config = dict(
    extras=['capped logits'],
    optimizer='muon_variant',
    final_lr_fraction=0.0,
)
MLP neurons of a small language model. Each row is named by its layer, matrix (gate and up: input weights; down: output weights) and neuron, and shows model dimensions 96-191. Each number is 500 + 50 x the weight over its row's rms, rounded and kept within 0 to 999. Numbers have three digits each. A neuron's up and down rows have the sign that makes its largest values positive.
After each neuron's rows, "fires after" lists the tokens most often just before its 100 highest values on Wikipedia text that the model never trained on; "fires before" lists the tokens most often just after its 100 highest values on Wikipedia text that the model never trained on.

L9.gate186:450537510540422470521442461542556478536567469549496466590437472490540561544487456513607492494509429496352428490495540472466582526464508622572490408565390475392545433509437542481516436516446583505463427509479477457495516531601526440508539550475504587477574482539459582485465531444478531516
L9.up186:540466493451537514516488464485489462580432423458578490485513498476532516520533507501482505534499513483423462512434486526450458455370576567514497466532551472563552371502494442459510569497601504452558529460583516442493491438432501623530558490471516488466567467487555509577505501515480466445
L9.down186:464520507530500502525513499505437465482437487516594467512514440472537533561514523441548482515511546505538429432476442489554524543431550530601541477514517422570616527545501526489476616425573457449427479427516480530558508498491492480463591514533503420478463525579521465615403459459490513485
fires after: " ", " +"
fires before: " |", " |\n", "th", "\"", "–", ":"

L3.gate242:418498510489554484497344479490611525491341500464476500493511502582460447479470388460494504540446443579418545530485530463540476443413501467494618525540475427513450431452550502504469477521476507513415494611511431423514464559474402484507524500447551583486499434537475585451526526515431586585
L3.up242:389455483484479552447490449497619560507367498507462516496485506694491418482517440494461520592415447510490542505474503447469431379470526505513584518524477444541474350458541422483492466540488542482482462565518352480507507509548416497531470491522503565486507478544450538474515601500450477490
L3.down242:447547479521556537516456484533608472442449516523452568518459524580508434438639523464405506508498476642508488452459533488485497410420491410521512446521512463538497525549607475530543517545519519515452503532529460367539469447505490489556533413521495481391482521487454540465510553391471584500
fires after: " |", " on", " in", " On", ":"
fires before: " ", ","

L3.gate244:493534536561512481431563438520506570511560470469586583492480490477495561475443510403413494478522464509574437474464515564469499481472495486536481508494519610438581419456560609409569543516449489501538425503487517507542537506512487504604600456518481455567440404457508489562455419431548471491
L3.up244:552526580488514546489459405539447552511614439505534589488469548473534551521496537439449457469442509505485460520503591548492467451498519462541456526463563536495583449450482548461540595553455441528441421548581513503540538527519449529556525475484521486590426452458481496504510457420556416478
L3.down244:501475545565448460529491509472595586438522396448518489513527527406476553553493514486520456529530493551492528511447532481579525429391473440510482442510554556545485527442550509538448429625481528511529510570478434477541501467521434560468513418520413468420433493496464481539537486510338476528
fires after: " ", " (", "–"
fires before: "0", "4", "2", "5", "1", "8"

L13.gate80:501430572464353492506508529540494470465489541510553572457528489567548591393473469581467533365475515412438514442521498487501480419495511539521567508441439579559468536409552422514464490476677563442547493522451558561567526478486459569547510451533467511460550468432520544499491502496548478581
L13.up80:525312498517509444504419424513515485529469513481569432490408534581492585487540555546461534415442587498543535465557563498482579436485532544471538483485490520533501480484550530566534470520529523398569581508457522475505403556492450591552576492447429482511433523494512604598537597523445547492
L13.down80:481397553555496470484348520536523503487590445478501507542379502484521550485535527524483586430510567533589448525478490507403523471500454484534441487511520550624541511537464454436505610513551589434475453491562556527585540489519487560487527411428386492464527479453435447555544482499473549475
fires after: " F", " B", " b", " c", " f", " the"
fires before: "ation", "er", "eral", "ed", "g", "it"

L4.gate480:503539541582539514451493466496452540466541494463528554510414411453386547502461543386415475490476428548593410488521541506566546488485505493551375464564544536496484514420564611495494511592502584481548457556561493490519524468568525537501607474554438495539469465431497532486462463391508604535
L4.up480:487554522566498497450470428494501574457520478492584567506456411459424563499522542404409471475468435551616442538458575518552501525444501474570432475575557525502506523418511598484497532539542590471534421505521503472499516515543541510486621475532450475527434469461480514492511403395520522528
L4.down480:544587506565487515484533478558540540549503521534519507524549463470480534506508417513509507522511476448627520483439526535558433490439450382531451496517595487569507541512528461487476478527504463506584466546556508531598475550480492448537519396497525486482459451553443516510611462432498444560
fires after: " ", " (", "–"
fires before: "4", "0", "2", "7", "5", "6"

L3.gate417:554479495499466483429545573478450498474491469506600528499430485467405539582525469471508515453617519564466437537507519621605530548477470545560435463571515573426480454517538522419493459525518565424567506591512521492621514475496504520511534401576464526493548425474471552474464496420527644504
L3.up417:615536488508546449469548528492428561496478464453538522516610414545413492549403555511549483583464488550527430452529440583507520597551465482627436487523546484485502449541463458503540524510525495526583493599581504552533548518521497574508545553451497518505568434475463543542591447459522513543
L3.down417:588590504504498506441513539508454543556617496435520555504556427473481466537430508411555417491509535435516533486461435524455352513466498414574539510543458397542475459457428537469558560487475471500477509514563447552531585528466496471493560469486490544456552484539468508445541477445476471576
fires after: " ", " (", "–"
fires before: "4", "9", "8", "7", "2", "0"

L3.gate481:438380531446618470452513471428564565479486494602515525449469473547439435542495416527415460477432478549401507432561474473485435481497510568513541479571482463514481507545518442516554532526463518479457546408460428491576469508567471481460435451510558541531491472469416468455482583508433500522
L3.up481:543407518441574512430525527419546541453472508627438492483520475536535413523471475488469431463504508524411489485615453483493462437484510543519497457503527414486471540560512375473528558515493539529541550455479452464569481528588501500476500431470540545564482533445431481454517616496479452512
L3.down481:404416528545566560442497490533582574446571518526503603537536464614472480581536471576420443492473403610484503556504533490449559535536452480521502485577475389459526534565545487634491518565497460459486594504536490516465600508484484540525552474468578480583563536467461483528461547555476447600
fires after: " on", " |", ":", " in", "16", "|"
fires before: " "

L14.gate159:411562552503423509484517447449659534488467431599473449492474523460542527523511435467518429572499549527465548595557463392445528455555477533454492552619462495446439527542490569456494529522463462459566330493491499510482515479452540457423427561547478486541465550458475544480349495454568488478
L14.up159:474482532587479453543555446458570476549468490542537500520423501555461482497552489505427462539464574441457535488543471417466522559466534503525427485531504585597584434526460500479554459418466515496537541626459544555456460441538515543517459596528560512487518512569455590532461505500588491395
L14.down159:416449566486522506605489511477580495549484446534473473476498504523564473517569380468353503604487498480515512527479410466468581455479506531466502530517519488480549379560511509556538456388420494493497447513460508509471501503464479430442421525510478535579552468412508473527383541505572494446
fires after: ".", "A", ".\n\n", "F", "cc"
fires before: " ", " the", "ing", " to", " a"

L6.gate132:524489511457533624488508469493478420548472487466449517396483477602455473516556484458437474442451527481469454480557478471467447495504493498490500436531495567544515521605511489481523475623460553555582445518521466534505553520601463484508493477468490519471510451438548576443487586450441418490
L6.up132:515439634505461567510439534451554472537503511535469511468480457467468487565538554512491535420467505534385564467509532472410522432461524551443385457462481446533445570547491492469499560616479512559463456464360499486521496545587479524540463443495455450454530432493537437534610465474434530422
L6.down132:471434556471448522437466508509607525419514461527493510529474434558427508445515498566450423466445480497515516431526442579598583536458455519555514552447477457422486551538521463519493585447494436428543541427471492477551562522492484536527587437475408581509539499456493443470626410568534610484
fires after: " |", " on", "M", " in", "L"
fires before: " "

L14.gate129:476468579532428599515563499506597554443471436516619475533474478519517471525453433528521419589572484542497455476514522491488458542461503526463465472601515443430509506553495595403482463431580539509470520550568481466527534486387507491527541551492477525533516539434435561536549532589451589444
L14.up129:502532610518551470513508475507587461488440491459518510541434354483553549507500474479482507408458519541585539497572533479533587495464474458504471493643430454469475584464585471465524503595516483529581493488460533431443478451468466559559514510527505523546508486485503520497447407391524554534
L14.down129:474577434529540512538416445552522599447536397540482527469499513528470496521485575589474560501519510477472530518467489526519490491443444529510470493457517514407498475542530493444519534472481456465478651509363425516529558531502535532508507538413521517510429480533485553385448492441511453554
fires after: "–", "0", "+", "8", " ", "9"
fires before: " |", " ", " -", ",", "\n"

L6.gate271:458560510525523557459460480400473529431516471474466563543472466504471468441451565528452501473469521551559491533539361495445479500429488516521527481432519495433518530454449603553544594576318405452443458457574430504571479480462455539498481558578461496534502462401529531563576406478505500578
L6.up271:462537526636529621436413487446499505414516459431498525524452501455483503452451549492493542476444537612528485550493392478458477444439462568560534467439519462415575497465502613489497548564368447471436513541530472509587521543491453516510487460562461551542504432491479454561475407494559521568
L6.down271:538457529540443499478459574506551526516544518441554451473433497371408539480510478459487536521546416556446502521469545454495471482501482466480371478499624529463506499495587508465510450550492508515482502495454483529594530530490414408556570505450497445456480447587455568538501440511310416538
fires after: " ", " (", "ts"
fires before: "0", "5", "2", "1", "7", "3"

L14.gate510:473580523585531480535471504591477387427455506460525559449507630497519464520525469410481500471420486461498519453474467439482451400390560487537503462485501559514541547496466471484472470546587605515517495566402430467424467484446488545467548501510499549491427509528506445574418425497496556487
L14.up510:535525565518541443502489558488450508511545451388576541403451468509429432486563513469523474470518486521445432500444449575497455522480584555470505495540588435568435540518529552576533549509542505488447525479529536451456477536487541503484458443536502550572493571440423608535533498504542482501
L14.down510:530510564472443559491547504542534618487435556403401587444469551522555523522499508475573502525431460457516468514490428433435537415442551496515493395500532520525417514505367488573502541404574504491440546451571496531520477462444483575534550520484485450507456469473480506536485498395529533470
fires after: " ", " —", "amil", "a", " m", "0"
fires before: " ", " —"

L4.gate191:459559539503605476415535423505503512494523444474534591471498397669447522541508469557604625435438474496570483440517454545459492490520541442479488514523494613491523490484534591501532513535534459432540482482535533600587510557540538500552481452592544579560476448485418578517577423418487531549
L4.up191:502511524534575515481514435465536531447502434527515511521499423602481548560489519572616599481548478535581449436533444549460517463504474440505518544540517622477441543468522591506474558516486425513493516447502541590549501485534463507555522494550507551598540465455414536561528462397556519572
L4.down191:530463554469529567528488565478448539398597419484498577523486547468547421467460342529492504499671484528510459502586500455485522542481419423495481498509541449559509536446494471595508432580467494474423522477497418553537536515533463505505536474515456462437490581430485499520421528433418404502
fires after: " ", " (", ".", "–"
fires before: "0", "2", "7", "1", "5", "3"

L8.gate186:517500545464518487500474427446392358591477432494467475533497573521600550473496458598495502466418514493426541526542617388553474490488544469459581460441485587478471510568523620483445517555482615516529404491513557421439524561415514494459509511480508493549487586473519591501486561505433467515
L8.up186:467495492473537484470520537470460520589555469524459527552492554520592474505490466518461482479403479546489483562541620424536493445540478517483448483430551442444468556524550535467483461547500500454535485526492536502471540552379528567442458495460520522557484468478531420554486527562479574570
L8.down186:508446501567587469507488500490520528469590547512511539527442515576615525547499514473542466528432432566482504512462560466515506444451356567521510513510430441456491525470547461556494500572576453503513452428459528555511528463464481477541494538517494617544557402449444357503444537504602583487
fires after: " F", " f", " K", " C", " H", "C"
fires before: "eral", "er", "ther", " K", "ak", "ress"

L19.gate222:537526520486527561452424580497447522504463542486580496469465605460470434516600465422430502527474608435545577525556530520420489476453529446452528584473537526594515508443633483511533525547578482477428492508560487478517404562517508535491397509532494476464443465523535491492510408515509572558
L19.up222:525543522456532512571556505428391568493544414494445459439572554547560409465506512555472566429535540440483502487586447410463475411428526549518569524535477525494497481592500487520474501553475453497433492512516511471462508552510462468403399426625554459407464508524505525530431458463472516514
L19.down222:529497563513570587431575452482522514545471508472482541487451473546430494540541559448410488503496521521499555551393497573434505442516440539547450498482550510432587553504480502563492502584378624527534529574535449543461471478448515484598527558554409498493498386466447447493558555501582591471
fires after: " ", "–", " (", "18"
fires before: "0", "7", "2", "5", "8", "1"

L19.gate501:487485391499453577513462477495586394543563466532625484467577545485497476555485563531488547455510558434398494489505548476547562513498466480545496465477455456566474419596500505447534500596589418501430459523508494408435487522596462450502565508543497500558506529523552482535535507475497450409
L19.up501:489503500533513541486468539438474537513626526459515540506494440450578478444480592502528619521519452541460456500564550548493502535526536435477526474591625480487510468511484539528588564491521432485396539552565435560401456576501565512566533461561506433476487462492427531499385505550460520411
L19.down501:539562526571504564575452488470552562486471513478586526495481533408491451442532538502459466480562476553443461555463465505437487453480488388552558519541534476513444517479487610532494648514579515481437479412496485569459596476552544536517495572529523534503531463483437609514508487548512542401
fires after: "2", "1", "0", "3"
fires before: "0", "1", "2", "3", "7"

L4.gate158:511486528484508532572442510429484399557473559551478508505433566517527481460493444473484388460547500495494488460503560500487397439428462487484594464483586455526606394567510513523593582573424492584509483521468453485537439490471532520485427414511481484437551493537479476474490438571503412539
L4.up158:492433533529467496441528434453488485477591561514465487547488596487524558505509405555476489440544519447474587456414515507481519430491424473500673480440486459520539450605520536507511546553474427583396393470553471482570503498514560459541560456525500480537434544514461424529472456508502364505
L4.down158:435419594562462521526523488561465574545497439464437529481450511586485451436565503418424469543524532531470435594566467539456533496490547448486524552440450477500493550465500505444494452506481498413437516522531550493408517477405415449528418534523448545478547426477442509440540481464469548430
fires after: " "
fires before: "0", "2", "5", "9", "4", "3"

L4.gate482:506428552441469504493565481536464442487621530406405553395545454414479524435507494484473550513427418427466472529494446485479524550534453572428520476439487521506417482527506488429519481543509508587538412515575632476436374475489386495550506496482459477589407547402464458508577547386557422558
L4.up482:478491516387508516551519608494526518600471525407625499399493499458601469455519511456456481444481528458429531490481536471493552483469532494532480466460608559460531474486400505398516465587584528526487407607548609562426397511495433487519532535462477543514498404457488444531536520492468444565
L4.down482:532455480449485502516535630596475555557516567526476427493486439402626555426561473480451509492571507479458489481471480511550529497462482487509490530504619523497569534502456480405508484571501548571530465507517497539534438494420455443574575504484508430576428501372514429507555561447474453513
fires after: " |\n", "|---|---|---|---", " to", "s"
fires before: "|\n", "|---|\n", "ed", "|---|---", "om", "ome"

L18.gate225:473520528406468568485485479473394495542519525456484520507499435427522405528358469516416494552511490465392509573493469489509424455480506556525487501482477517473571410510520514500485536488543444592481495496463487512500390507583401436431586535580532540503437478473446512538431434521484514523
L18.up225:645489504470537489529563525528560531368593435548534499465418585548406494513506515566541493448492464401566503445505490510459440499464455409569551575516468496530551483457501480507545477505547471521436538462623473545563471513574520478448480479524500551472475431569619486464594542501609595543
L18.down225:496492429588573567432519535480469422608481478604556437517529546539505525456575526428530508482622517461568534529549442573450478562500503477483515573507476462552564532602540522527518479527483599470510523553415517502562477513490604550493572485482494479528528519515639445430523567438505497430
fires after: " ", " ("
fires before: "8", "6", "0", "7", "2", "5"

L13.gate142:450495468537416513498575536504449346543520498572496449455415515411532495522451477491536465539490431463430551594544545473498480445469530524475524483443413562507479457527527609517560546443531530508442583520473531447439378551544519470611535503503560397448491664560513499519454498452491587456
L13.up142:471514426515457446530548491487469510478483524534508545457521481540519402475439518507446527502474540473422429473548487504471441454538595540431445498510526551341395488510461588518398528482398431524387574537600527443491507418559557460459507504568508526583531498498475528431485488520539456464
L13.down142:451578486452566503502533504563488513555414558531415456429448564447480557491462490433465537481503431447528499474476513454506461540434444441462537495526573456564491486577594459502447511499480539508404468487474431524508440612459571539499458463454503523471545437487621480490586562612591528455
fires after: "0", "1", "3", "2", "C"
fires before: " "

L14.gate182:577488584447480448424602602539479489469567382432403493439411459486542533476514503406461467479505453426502511422423526447453544465485542478567555550507465520522531503474499576514540499466453592519458535462577594517512494561452479446474400597448475565544426511425512438479563483491549549460
L14.up182:519451480489553492506492449488435414502544528446503428467503500446608514546448531554412483523551532601479516422579512499456487594409422434442503473433585532526431548455510538524501578546596522478445496528440520428399429472524442490536525502490575545494444506559483475499520422504542468466
L14.down182:564471538424537499541491507510544446544579536486490455461502536529489586475554544485427479518425521522544479456570504520477420515450453360507437485444440506441466473614511513512590512587548475472508486495480486503499518437442480527564532459513452455376505356480408462488513519439487468538
fires after: " |\n", " cons", "pl", "|---|---|---|---", " comp", " D"
fires before: "|\n", "|---|\n", " of", "ed", "ing", "ation"

L3.gate296:429530538486572492387388402520550528502463518505438493560503475513472471497623554578487518396468563487375512523579351473447466537439476520554532528498401495526555517470567504543483506569441534460561556447538437435493505473551513445456488458498480479466541431567438499469528605492439480546
L3.up296:485510517559576427406468518546683550482409469521463568495475479544503490469571498447512509490451478464473539533535390472507495484452436546519530507531468464523561501509523466441537457499511517413477541539498447353534596458480490436393525452478454558496502399447485509569485611503485587510
L3.down296:497464593472581447468497486481570572435438463517508607521540443532528431518547445538492511438431476473477514496478449445496465432503533472531534467488511478520551466482509382392563517547491479521451576491555472406537583415471457385476528436507485464433513503476453468526558539405575535574
fires after: " |", ":", "|", "15", " on", "2"
fires before: " ", " |"

L4.gate330:410431592479448540542541531468453491501542459531561471501451437513427534515415537460353464469441465447556424568533519404549509529444492441482461576533529579478522521505502469453569518653467552527450433540455445442539516487626481501562523492480491498548451469532446493521503546482458531482
L4.up330:539557562502477506451446522560491517494469559468512474443546446452555492552394393526478457485459554544511415503523546592545556433512515417530520556548567482436474463499548571502481465494529609510511513539592556432478455528551519539447562479492501437428500411484514553502434476451437575521
L4.down330:591538564565445498497507501556479574448525453531521528456552468471455442496478416439468527517471447504577438479453544607606493468415550439562556563588553490419460471464507516505545520546529625492440563533576541516427500543518508559537524470536496439490504441516476504555486437430499541537
fires after: " ", " (", "–"
fires before: "4", "7", "0", "8", "9", "2"

L7.gate62:477518607541544456536521483465445477542567494440546549436455501499571506547464474527396414459503513506557518476544579477381512373487564518523387465516522562430516492443565667488537525553487465464452401542531516511540438473560484529494543447572490540516553471495528469502487459495494465457
L7.up62:515547578607465568430502535524459495520600447461482508506493592452441498544480495468457443451499476477582579549469601476470475511549509595515481436468500574454535492499518560528550532495449449566454454579514535452536476381552473459545548509517523519563463497516500355515580523402487477481
L7.down62:536539477563457537472555483489479544494538443409458510490500554485446476525443496371517431516521389569520491578459509514569512441435486457592570460508547536499571552457565583572491461602520515572518394533476472503520505469476465584558548508551508482476459511525509444582499499468352535547
fires after: " "
fires before: "0", "2", "8", "7", "5", "6"

L4.gate230:493492446471438439480582489489580472525494442482525521589433458524509449570454453542538524524465458559514490507496491507441393535528515468561482345447507525455468511486555500502494507509464533444509413503489583523569575564484504370545567636520563562439536507554502523459548514507465380491
L4.up230:485517464497422432476611500502557498503484452450484501588463454498521459590465443559521540514544445533512457523492466498444394524507466477553493335457518496458461534496549505502483471508497528434490406486473621529566558569472458363539587638508516550442560543549483507455531506488477381503
L4.down230:571487452545462557469532506610513490513611499459499464501551507534553452438447474452573432462412522537423453491414576500524560581504505556523501541564540434503460408452534530465457470462486497629575512500543559448557486526444464569532539550462447543477515514490447474531569538456572519433
fires after: " ", ",", ".", " ."
fires before: " |", ".", ";", " |\n", "5", "6"

L4.gate437:485525631501540428555551544590440505414637571530498465447581498513559460514509469493434409550494454453562524438455469578433520427523508446553468449518533460493442547529508510514578592538469558646472531517595505455509490566538514492521633485468520494532374560504539501541526487416500584496
L4.up437:456437525526477577575445424425562494536468478641500495421554522512501405405392502460393431434583478481499470530466556478490459455443450389537478545456589509442530476552527508500566381571457525489473475569449446475508504492548534493547505480467473498476516441559499443481486561518507547531
L4.down437:573515479617463536466539499500535607484521442548481459377441432412504399428421530457530494537536419489450463567527534451566505463494446467574510467607466540481502435524554636563491513627484546574470494493436530475499541437491483584590496524572513590528577457477491484494417609467484508466
fires after: " ", " (", "–"
fires before: "4", "8", "6", "5", "7"

L4.gate105:567501488497505598465548493405463473484559580485512607453505497606495530476418439504507506489520562514512449418527613440525470486480495467425571391500464544448520486615409473512623548515481566528538536513552403434588449507573539508550542507523521522529510471505459528439447419530451499449
L4.up105:415534482546500486535531495473560515513480529425606462521500452562505414594464500511503501534447535472484490574500451533459411509415444455584423459531604454441480443573515466463468575407489493509531510464498468497515473545513462499514465599475506517422497554503519480463487460464489455538
L4.down105:446452522589485495517519526560428453537517476467571496487530486469532434592466508504493546494498437438479462542488437562554461497446518564584441541502561437501402533550569478465468543489531407573498418480495600515612526488556437522502435519473479514432529508482512458506435606500527390559
fires after: " ", ",", ":", "."
fires before: " |", ".", " |\n", "5", ",", "',"

L3.gate100:431530518469486548498501496454454508524477544626519501534509546417627464454400394478434411534401517488547481500497528415444463467481470403509494543506515499508556557397499518490521528542519635575541370576491441499542441492583450506544530487501464467466439428515477394407513411496459441491
L3.up100:520558542515439545556505525460459467524553519608500514543549551436595481482421385493422378502423588519563489507500561401406472467430459431463445525453564525486558580482482518527534535515509589523492400575478432470513460469623406524559525512521480459470514442445497471461476444489494475461
L3.down100:519523498499430535422564511490392588538583506471455448515504426519444507486464543412444519538539469559485583513523572505617528450491494536551492461557540473551501485529523565522416491585437514584522587447540594549493602492510461511456497567547528574587552424580426503518448519398527577515
fires after: " ", " ("
fires before: "2", "3", "4", "6", "8"

L12.gate454:433493506495598451521528455437569516472477445445518505563462542524551448470433479571437441454502463551514444541465540534489571499379498532526500540557519470511535546529527559419498572507542506452485446486515570516467603492542552539567466462505525516531449492485437590507490428481467537468
L12.up454:501450580514487529539476425477589446577488597464490601497463434486484513495455502498451504489543438501444491440512488475505529452498511597472446555587543528531525476551524438503501473589582528464616566574518603552496549556434499537492461523439518501576580486461474661506500557371511496443
L12.down454:510587470587511475505571511460466490561504456517438514503478535461572536447488432544340501510500485449513448571398546544497597463412531560414566523546541500551551461514522450526505522557401533449533487577591507512498565482521673517520420470551509521488531457477541508540564588520567507555
fires after: ".", " D", "ollow", "D", "ri"
fires before: " the", " to", " his", " "

L3.gate347:583485542485532541479512513523541542457456429527523562501463417494553502508508445525426496444546468499488439511631520516566479510435511530549536485457529415514465403446531499574523493558542572538557538575481445539578483437603460482454553418535534553475528402530514437446530411542453598535
L3.up347:485511492503579597432555528544632566434420444534467608577508418529468473515460533505445488489514479509542465556567465547535524482384585563511529477542536461571342593433520514550498480527563550569552568573515552560566501442528450558468546514508490527510527430498488453557556433484507558535
L3.down347:536579523411513568376467515514544604457556518485507562498563426491402524458453463453510533433541507464520499496471515508473458517416497446546507471565554461550538475510573504558548507579456463637487552588594514569526532507429541479495520457536401541497558484519460532510490441453520556639
fires after: " ", " (", "–"
fires before: "0", "9", "4", "7", "1", "2"

L4.gate11:496534553584478539444510519503495580453502520494492524475468417479468509515474473449361450478479428520616477517476577582496542467465476464516433492533511527407527476454534616490542554602461557508521460507504538442572515469602458573551594475527494505577513452526465484523498405396525523526
L4.up11:545531587555481544466485507532521566440520525456512505469494401513434458523449488400371452509491476549560481525498546586460543467481517467514417530558552498424519498437540582504514564601450572537518504517508495502551551505574422549544596500517550503578504413518453463513500403384541538495
L4.down11:496567524595489506438483444505529557472496511451519546460475472441468456515420485406518483528534430476571514498449539567498498435443456465534481463600556495519533499464592517535508547620477485598541503568466531528601553452476494537476537452509431474437475504486485512497546489462425468588
fires after: " ", " (", "–"
fires before: "0", "2", "1", "7", "4", "5"

L2.gate291:444607526587579465504574517510454519493525501448559546558505518526467497523585502490490516509473442465585468447459614506501556448518486491588509547550599481510527523545461558462501434573435462478450439498368503424575504385516524490513475433446486471482469499541448468514592571445429467431
L2.up291:533473529502425586587499452546380504456565514526540484484517495518506489479564445515462538626455503555522419473482534561490519500568499566538499403484592527389470497494535519443522425510495531538456521434473562478487537559475457475493513424431527614515490540485548400554533467445472429458
L2.down291:431466446511413569480495504516481507447499482483538551467520467525522522549478515530488498479463480543525502486472495474521491427563583524497474477418336513555434460491394446496478393409460617576555523546511523502533583578457415453481540495476491535517570503473443582540576512548466504464
fires after: " ", " |", "-", "–", "th"
fires before: "8", "end", "1", "4", "7", "9"

L6.gate61:470398555497543458489536399477471484430442472577505491417502493471434404495500489465433463441466552570491476492588423452442421410488572471551470426538465492464534554546501485468590524506497546437515462487529564441530520497425507465507533550552435517470525447534453535478456603468445453510
L6.up61:507433550482496457517514449485441449430395525558475516429537512469476445459519488461493453414454548558469440494551462502454460468439529504587479493512482508455480537561515517473592513462511568368515468498494540413501497555412527448500570546535393522492508458538423542444459578457433457506
L6.down61:574470439545399439524448469542520552428526584523523512434521483498464473514557525463542427475422539586472560560549510477538477506417511504487478483516481462597503433453435486490514476449551534451450422539479423448530489478456476497541514478538458506540495448480459619462463554403437480422
fires after: " |", " in", " on", ":", "|"
fires before: " "

L3.gate489:465527548559450557463475485512530542416556411521533492526442400514518465499443500408408463546516371530541396499521488539467548566471536464613447524538563472465482508496558559517456513562500573516466435525581440525616522469653529467598574540519533533484459396498500513511522495457521529578
L3.up489:476522533551467562496456490511510532430548423538506480517452398549508480526442480381420458519538391513526386498508490543466530507454540464617404539512614477474477486540570573498438524583497574493507442573597450505607499478620511464583568565535523537473435374517492508512490509473533542553
L3.down489:530523460551492563421528521504487536529529405474517592569454446487512534467448548405488551525561399464549470563450600535498469499485492481564507457575484475533556502466560491561411545505474522580520446592532480576678517523464480489505534488520485539429489420472499533475511430493444486508
fires after: " ", " (", "–"
fires before: "0", "2", " |", "4", "5", "7"

L4.gate173:460468617502526460517411560469489528504396404553524461500483403535516505508499477491409434427532490482491500561492529541595492439474512508558458481461570537527512536406616474455520426523569554441558468476476548571493420554572511466420494434495581478476450452515509498493517509521501494574
L4.up173:511508485545550482581503555505549451489409479460543515507509438537493524535418509515466474474585468407601437523536522488570584490448455496518380503565605526448495606509518501505590507532482506452451513614528576496463519459566491470397541479522441443506483464438490463466511508493461508525
L4.down173:509503540425521557496517529494589562480531521530540550559569429503445440514519411548515538557520523457561477496486565511581452465463503442563422501506528416551434510498454532510529543563556478557360547563559498518531536594499570483495485442538510528515499496512449468503409534434590547586
fires after: " ", " (", "–"
fires before: "4", "9", "7", "0", "5", "8"

L3.gate466:430544550514453434527572473464507601470507530462510476448470526539495468460493481569430420419549422556541451540458552496546505451574508394552475610603474537376454575527559567567485423540578615514527482512510522500514491511547409519528577472551495504514538464477509534491484424506467575535
L3.up466:412530589553484392521542514563442597469488556450539508510464475507462459523408540524490423452514500569488518502443562520496531460564508402515457561531468522396443526563552493502445545532539554482484505483523440522480566569582450544560506460533506448477452469399468461463500441436445538534
L3.down466:447535463618461448453562502524488556507544559450547460462508505491414454529402554478478502469489447462513500448396493533512514477575428389564569520548458477469472469518581568552557551525589480520561482515505538489498514504463540529529509467541509458509494551486443576481531516444538466542
fires after: " ", "–"
fires before: "0", "9", "4", "2", "5"